MLP neurons of a small language model. Each row is named by its layer, matrix (up: input weights; down: output weights) and neuron, and shows model dimensions 16-143. Each number is 128 + 24 x the weight over its row's rms, rounded and kept within 0 to 255.
A block is one neuron, or neurons of one layer that tend to fire together. After each block is what it responds to, as a language model described it from the Wikipedia text at the highest values.

L14.up1290 [172 138 131 148 159 134 125 134  83 132 104 121 125 108 128 100 123 111 168  87 133 125 146 137 103 146 135 125 100 111 150 125  97 126 181 129 124  95 164  96 144  75 151 110 140 128  91 114 101  86  80 121 130 123 109 157 178 203 112 132 120 152 143 139 134 100 130  90 131 117 150 141 128 123 101 133 143 100 127 102 128  87 119 104 160 128 157 121  80 138 105 114 177 103 142 103 155  99 154 138 118 100 110 154 133 153 149 115  98 140 169 125 105 107 125 130 150 117 152 123 142 142 186 103 116 205 118 144]
L14.down1290 [143 150  70 180 172 137 116 130 124 132 142 124 149 166 166 158 176 141  91  87 165 170 126 162  98 152 114 116 132 119 139 148  89  98 167 110 155 114 120 140 108 172 130 125 114 136 120 137 128 107 123 118 141 146 143 114 129 124 168  87 116 120 151 113 101 166 154 140 157  95 144  85 125 139 103 174 111 161 157 106  84 139 122 121 116  90 166 127 117 160 129 148 134 137 105 136 150 121 148 149  82 155 149 148 167 119 146 140 143 127 117 130  92 138  89 131 138 130 142 162 136 188 139 136 115 145 132 155]
Responds to: Place-name separator tokens

L2.up460 [ 96 113 102 105  98 109 133 109 131  98 154 139 101 164 113 136 102 147 120 127 148 116 170 119 136 137 112 132  75 113 118 134 117 126 130 144 112 121 103 139 159  85 100 112 157 110 161 117 123 114 124 120 124  96  99 116  96  91 111 147 143 142 105 154 119 123 159 121 132  94 109 114  80 149  81 110 128 170 129 152 153 163 146 133 130 133 171 125 113 117 102 112  89 163 115  71 102 123  92 131  89 131  88 147 111 164 121 127 128 124 115 163 158 107 163 131 106  97 137 126  84 133 132 139 144 117 128 156]
L2.down460 [127 118  93 106 152 168 151  79  74  77 137 149 110 152 132 133 120 126 104  80 156 114 148  78  98 124 121 115 126 144 100 139 145 106 150 141 102 137  84 107 148  65 138 177 106 127 143 154 177 159 142 101 131 121 106 138 115 122 120 140 131 153 139 142 165 131 170 108 166 108 131 139  94 135 149 138 121 181 123 133 148  95 115 111 163 120 137 155 171 136 108 100 117 177 121 148 116 141 121 141 104 136 130 152 158 149 103 153 145 152 179 132 112 142 144 107 104 135 104 150 115 129 127 134 114 137 174 125]
L2.up684 [123 184 147 156 157 134 129  87 159 127 108  84 100 160 118 155 115 142 147 135 109 159 144  97 140 140 126 158 120 102 108 144 101 104 115 156 109 189 117  80 120 128 122 132 148 131 121 122 130 146 101 173  93 170 142 159 145 132 158 126 133 127 105 130 100 101 167 121 147  92 148 176 136 174 154  91 157 147 136  85 107 126 169 112 101 128 133 114 127 164 143 118 160  99  78  79  99 100 108 100 113  87  93 142 122  99  93 123 142 130  81  88 132 107 134 108 139 147 103 131 160 138 162 146 131 142  89 155]
L2.down684 [145  97 108 147 160 140 141 133 117 119 144 127 131 113 121 122 151 113 126 143 114 143 128 106 169 140 123 106 109 125 128 141 139 141 150 144 117 183 108 146 121  74 165 140 109 127 101 148 149 174  96 184  99 203  93 133 171 168 133 161 126 150 105 162 100 151 169 131 181 132 155 142 153 146 158 123 159 169 128 103  94 126 138 114 153 109 119 148 124 133 151 134 145 118  96 107 135 140 151 106  99 132 144 128 112  77 109 104 115 150 114  78 142 130 132 148 153 103 121 153 150 131 144 125 158 141 111  98]
L2.up1009 [ 80 168 105 149 137 112 110  80 152 101 113 166 116 161 117 155 153 115 164 112 107 135 134 157 131 135 150 161  99 127 155 182 111 181 143 113 159 162 115 115 149 109 126 125 167 108 120 101 124  99 137 131 109 110  92 125 120 140  79 116  99 162 133 187 109  92 138 143 144 124 131 146 132 173 113  95 130 117  94 151 105 122 149 113  69 138 135  92 126 128 122 114 115  85 149 127 109 167 107 108  96 135 131 133 116 163 119 107 130 142 135 161 146 111 136 134 132 131 122 117  90 145 136 177  97 151 146 141]
L2.down1009 [115 110  82 142 126 137 140  66 133  91 144 133 148 141 132 168 141 130 121 123 129 114 125  91  99 114 149 163 120 109 164 148 148 148 187 142 130 185 103 108 151 122 112 158 146  90 140 134 117 126 144 117 140 133  83 106 125 140  84 114  74 181 100 166 146 127 187 155 162  59 165 129 151 167 135 104 146 185  81 132 123 111 137  93  93 146 121 107 109 130 140  91  98 133 137 171  95 137 135 114 115 143 143 157 115 157 124 132 126 117 154 156 128 120 124 145 125 140 106 138 107 157 145 173  71 126 148 122]
L2.up1499 [112 169 163  96 136  96 141  81 146  90 117 102 164 151  89 158 145 147 123 137 133 104 135 130  81 111 146 148 118 102 135 150 124 151 150 105 135 129 137  81 132 139 143 116 192  98 109 112  90 100 137 137 145 119 102 146 132 118 101  99 116 120 132 146 117  91 135 174 137 145 133 166 112 155 129  99 144 142 116 117 113 137 146 101 112 138 124  97 116 102 161 127 131 116 157  77  98 103 131 106  98 121 151 129 123 112  80 152 133 143  86 113 156  83 141 165 127 172 120 145 127 135 130 164 130 122 145 125]
L2.down1499 [117 101 149 133 132 142 147 104 101 114 111 117 180 169 129 157 124 124 106 119 120  88 115 112  96  99 125 154  99 114 143 162 158 136 157 135 142 134 111 115 156 121 153 153 162  94 147 144  90 125 128  98 128 120  80 146 134 111 149 150 110 152  92 162 116 142 155 188 145 113 113 142 146 132 118 100 154 164 136  99 108 132 126  73 119 112 129  97 107 104 168 119 139 125 148 142  98 113 164 110 103 117 144 133 132 125 115 152 108 137 134 111 114 142 143 149 133 137  82 165 141 153 133 146  85 125 112 115]
Responds to: Place names

L11.up104 [124 138 166 169 132 135 135 123 125 129 136 163  99 120 123 172 156 109 162 127 100  81  83 138 132 131 174 101 137 142 155 159 129 134 114 134 102 121 140 163 106 135 121 116 124  78  89 111 108 120  81 173  87 137 100 166 122 146 203 119 132 109 148 125 126 143 123 153 176  94 169 143 124 109 176 118  88  87 100 105 120 168 102 186 136 144  98 172 123 128 120 123 156  98 114 118 131  90 162 153 115 148 119 146 126  99 139 121 127 120 101 153 131 125 130 148 123 139 123 138  93 165 151 111 136  70  98 141]
L11.down104 [106 106 110  84 116 169 118 144 102 139  78 120 128 124 125 122 146 153 140 133 189 114 136 149 124 124 133 139 168 185 118 113 129 158 111  60 110 116 137 127 115 137 173 115 118 127 122  99 156  98  55 129 110 133  99 106 112 152 109 148 159  79 124 129 160 113 136 121 130 138 114 134 152 148 153 128 108 163 150 138 103 160 134 119 121 142 150 120 118 147 126  97 108 146 137 103 146 138  80 143 155 142  92 113 157 120 137 109 119 148 117 157 123 123 153 115 134 121 171 192 131 139 114 159 125 111 170  83]
L11.up240 [135  93 121 114 153 137 132 121 161 158 138 180 130 128 146 129 131 126 117 174 112 131 140 128  99 131 121 138 197 115 149 137 105 187 135 149 108 165 122 124 143 132  96 158 142 103 119 119 116  99 121 111 141 125 103 123 126 140 132 133 153 159 165 140 117 118 122 113 118 118 169 109 100 125 135 142 115 139 151 116 119 119 158 168 130 127 108 131 191 113  80 132 146  89 120  90 104 143 135 163 115 148 156 171 157 120 136 142 149 120 138  86 151  91 105 108 138  95 127 114 111 124 150 117 152 115 131 133]
L11.down240 [105 141 124 128 127 111  97 112 136 102  93 111 129 166 131 116 121 126 112 163 106  64 147 150 136 154 138  59 146 157 141 143 121 105 125 124  83 128 136 137 145 116 144 182 125 164 178 118 152 176 117 116 112 125 136 106 134 152 108 132 120 157 140 138 102 139 118 131 105 105 140 121 134 138 145 125 117 135 149 146 134 124 109 163 128 163 116 147 106 144 102 171 110 150  95 139 157  97 129  68 119  92 114 156 123 146 138 116 104 130  91 139 169 138 102  89 127 158 114 176 107 150 126 153 115 128 115 129]
L11.up803 [126 110 141 149 152 144  95 151 169  66 157 170 116 131 136  91 119 131 150  92 109 120 151 156 138 113 136  90 117 117 167 126 129 178 106 132 124 146 111 123 146 164 128 122 113  95  97  94 138 135 114  95 154 146 131 136  87 134 137  98  99  83 158 133 122 140 101 145  75  89 176 162 164 120 141 107 106 113 128 130 117 138 145 148 161 137  97 135 111 144 131 103 158 112  93  99 189 106 132 136 144  55 108 143 100 119 123 118 154 136 130 111 168  99 105 151  98 170 128 118 140 108 120 138 133 127 108 151]
L11.down803 [151  96 151 127 127 126 125 154 153 107 142 140 144 129 123 115 108 119 146 110 127  98 132 124 111 171 130 129 180 127 145 142 102 128 107  99  64 140 155 139 126 112 113 141 112 145 122 103 119 148 154 158 116 106 141 173  96 112 104 149 104 118 153 131 116 151 102 145 112  72 154 164 120 136 129 100 117  98 165 113 142 106 109 193 140 135 100 121 100 155 128 137  90 104 119 134 143 155 162 120 104  86 154 126 108 146 128 153 140 110 124 133 153 120 127  94  92 165 114  98 133 162 108 137 153 137 130 113]
L11.up1081 [103 129 157 100  88 202 124 140 121 139 118 114 114 135 104 130 100 126 109 155 136 185 146 117 156 149 136 141 129 133 132 103 119 132 120 106 131 171 138 159 150  93 120 138 143  91 133  76 138 120 119 158 131 119 143 148 130 155 149 117 114  94 149 145 130 125 124 125 105  88 110  93 140 115 154 110 134 111 155 107 137  88 180 124 145 146 140 147 141 148 157 126 165 162 131  99 129  98 176 131 112 145 136 123 153 140 136 146 132 136 133 157 127 104 121 136 132 160 137 132 140 150 135 109 132 150 124 101]
L11.down1081 [143 150 121 115 129 102  91 160 119 143 105 132  92 115 173 148 121 141 121 105 122 116 131 127 104 126 113 150 129 133 126 164 144 151 116 116 116 122  88 120 178 109 130 144 110 124 121  88 132 144  99 103 129 159 149 128 123 128 107 116 122  77 159 135 101 137 157 175 122 139 121 161 186 138 119 160 101 168 117 100 148 110  96 152 136 102  85 119  96 154 132 157  82  70 112 136 142 108 139 125 101 120 184 127 140 168 151 115 127  80 142 109 137 148 127 121 166 136 128 173  97 122 156  99 100 122 111 148]
Responds to: Predicate verb after subject

L2.up736 [139 113 127 137  81  95 133 134 153 128 131 184 143 196 117 151 144 145 102 137 119 115 119 145 121 150 136 100 136 147 133 136 159 137 115 121  99 165 152  61 175 137 123 154 138 145  96 110 115 106 168 119 167  91 142 125 103 124 158 108 119 153 120 105 135 135  76 134 148  98 115 148 106  99 138 165 132 153 104 111 134 101 156 121 167 132 149 130 102  82 142 114 100 156 123 165 138 181 133 102 106 127 148  93 123 138 148 121 131  93 138 130 131 107 113 111 113 181 129 152  97 126 142 159 174 130  76 118]
L2.down736 [124 148 128 134  92  89 130 120 139 128 107 185 117 177 138 152 144 151  99 159  96 119 153 134 118 137 156  64 122 126 130 117 123 152 123 115 111 147 189  94 155 121 134 154 133 169  92 132 115 104 144  94 164 112 132 124 119 127 133 111 100 110 134 122 165 140 103 146 121 124 136 127 135 123 159 156 131 137 114 106 118 116 158 127 145 151 174 162 109 114 139 104 131 159 118 136 137 140 138 108 126 131 150 136 122 157 132 113 133  82 134 137 123 107 129 102 136 156 123 140 108 146 156 162 192 123  85 127]
L2.up843 [129 126 154 160 139 101 116 123 143 116 159 169 126 146 138 120 128 132 107 112 112 130 103 136 131 119 162 133 135 102 154 124 124 146 118 105 155 139 134 137 112 122 137 127 153 122 104  85 154  98 126 106 148  97 162 147  71 138 127  90 138 119 170  89 118 126  79 168 100  95 135 132 163 145 141 127  87  94 123 115 125 139 121 115 127 132 107 155 118 148  99 105 121 114  96 120 129 114  93 108 104 103 120 120 100 103 105 147 169 134 140 133 103 104 113 122 101 128 169 154 124 117  94 149 164 139 103 163]
L2.down843 [163  82 130 169 158 120 168 129 112 101 138 151  87 130 142 128 154 135  74 138 121 140 125 104 127 168 173 115 113 110 136 137 127 128 133 133 122 137 119 193 144 158 122 155 110 130 131 114 154  81 140 136 149 126 166 130 105 159 121 126 157  95 163 141 145 126 123 135 158 128 143 131 127 171 101 114 108 121 127 164 100 106  84 119 139  93 136 163 139 132 100 100 111 132 129 118 130 127 111 123 110 131 172  94 140 105 104 149 155 131 136 148 135 136 118 115 107 111 100 145 168 169 127 144 162 153 106 113]
L2.up1497 [138 133 105 124 153 145  99 111 162 126 109 159  90 144  79 111 131 132  97 120 137 116 157  93 163 136 115 131 161 116 140 138 132 161 160 142 192 117 138 129 126 138 105 111  92 102 123 153 154 134 118 118 105 139 194 129 105 111 150 121 100 119 113 172 129 118 111 147  88  91 151 142 131 173 117 175 106  97 117 133 142 126 105 124 156 128 112 121 171 140 142 135 124 131 151 110 163  96  88 135 182 107 142 117  87 128 129 160 120 137 167 144 135 115 129 145  95 163  83 145 114 144 151 159 134  96  78 123]
L2.down1497 [135 118 125 107 179 138 114 133 143  95 116 174 100 128 111  89 105 119  95 145 142 116 187  49 137 150 123 135 138 140 125 109 129 116 126 102 131 109  92 136 180 124  84 156  87 142 137 104 155 123 138 171 121 169 180 113 137 155 132 115 111 133 142 156 144 157 117 147 130 130 149 175 134 128 114 104 104 103 125 124 146  73  72 167 133 161 143 135 146 136  97 141 101 123 103 139 120  94 101 161 141  91 150  85 111 149 133 195 139 131 168 133 125 117 128 127 106 145  69 103 111 145 124 147 144  96 128  94]
L2.up1582 [106 139 130 111  55  97  84 104 165 161 129 123 109 176 132 114 131 129 140 129 138 151 176 112 132 128 124 152 126 157 100 148 117  97 105 119 145 139 109 103 101 141 180 166 177 114 117 140 143 117 136 111 115 141 117 132 147 146 131 138 101 115 139 139 116 113 120 153  96 210 142 115 134 136 142  85 153 119 106 149 127  75 149 108 171 121 162  90  49 146 148 129 119 131 141 138 121 130 127 134 127 135 172 154 104 152 151 113 145 157  95  94 129 126 121 152  98 155 161 131 120 162 111 119 141 136 129 138]
L2.down1582 [112 126 109 120 108 133 126 133 130 121 144 145 110 106 111  94 106 139 122 153 111 115 129  92 126 187 147 164 118 133 116 161 121 157 107  86 103 134 138 130 126 142 154 122 130 188 122 110 138 129 147 112 134 148 132 153 109 167 145 135 117 115 139 156 133 130 129 148 120 125 169 115 122 139 132 115 139 136 151 153 132  93 116 147 168  79 178 132  75 140 122 121 134 116 137 129 168 126 157 133 160 104 185 147 109 135 154 150 150 129  91 116 121 140 148 130 115 117 151 118 141 190 102 141 129 149 142 153]
Responds to: Transitive main verbs

L14.up1207 [114 110  99 157  98 161 134 126 112 136 145 141  95 165 126 163 165 106 135 114 111 111 118 132 111 109  96 106 136 109 121 153 124 134 164 106 109 124  99  96 151 127 127 189  98 146 148 142 129 161 134  99 182  93 147 135 163  97 129 121 133 103 159 130 167 151 114 115 157 120 127 127 149 127 117 120 107 127 159 129 110 108 125 188 123 179 116 112 141 147  81 146 140  72 128 137 122 130 135 141 105 145 154 183 114 122 102 171 126 118 142 144 107  99 108 116 164 110 158  97 104 110 165 142 162  96 157 130]
L14.down1207 [116 127 109 103 103 153 144 134 110 119 101 138 159 135 109 115 108 172 129 140 103  82 121 158 149  99 179 143  91 123 160 116 126 149 135 123 143 127 159 117 108 133 155 111 102 143 111 113 154 137 155 129 142 107  76 135 108 107 103 125  92 111 104 130 110  84 101 100 123 117 191 151  95 126  85 150 151 112 147 113 135 156  93 121 141 131 118 146 118  99  97 153 138 151  67 134 145 114 151 104 115 110  98 175 111 134 126 104 125 126  79  90 130 115 136 149 115 129  96 127 120 124 128 108 132 140 140 106]
Responds to: Verb awaiting object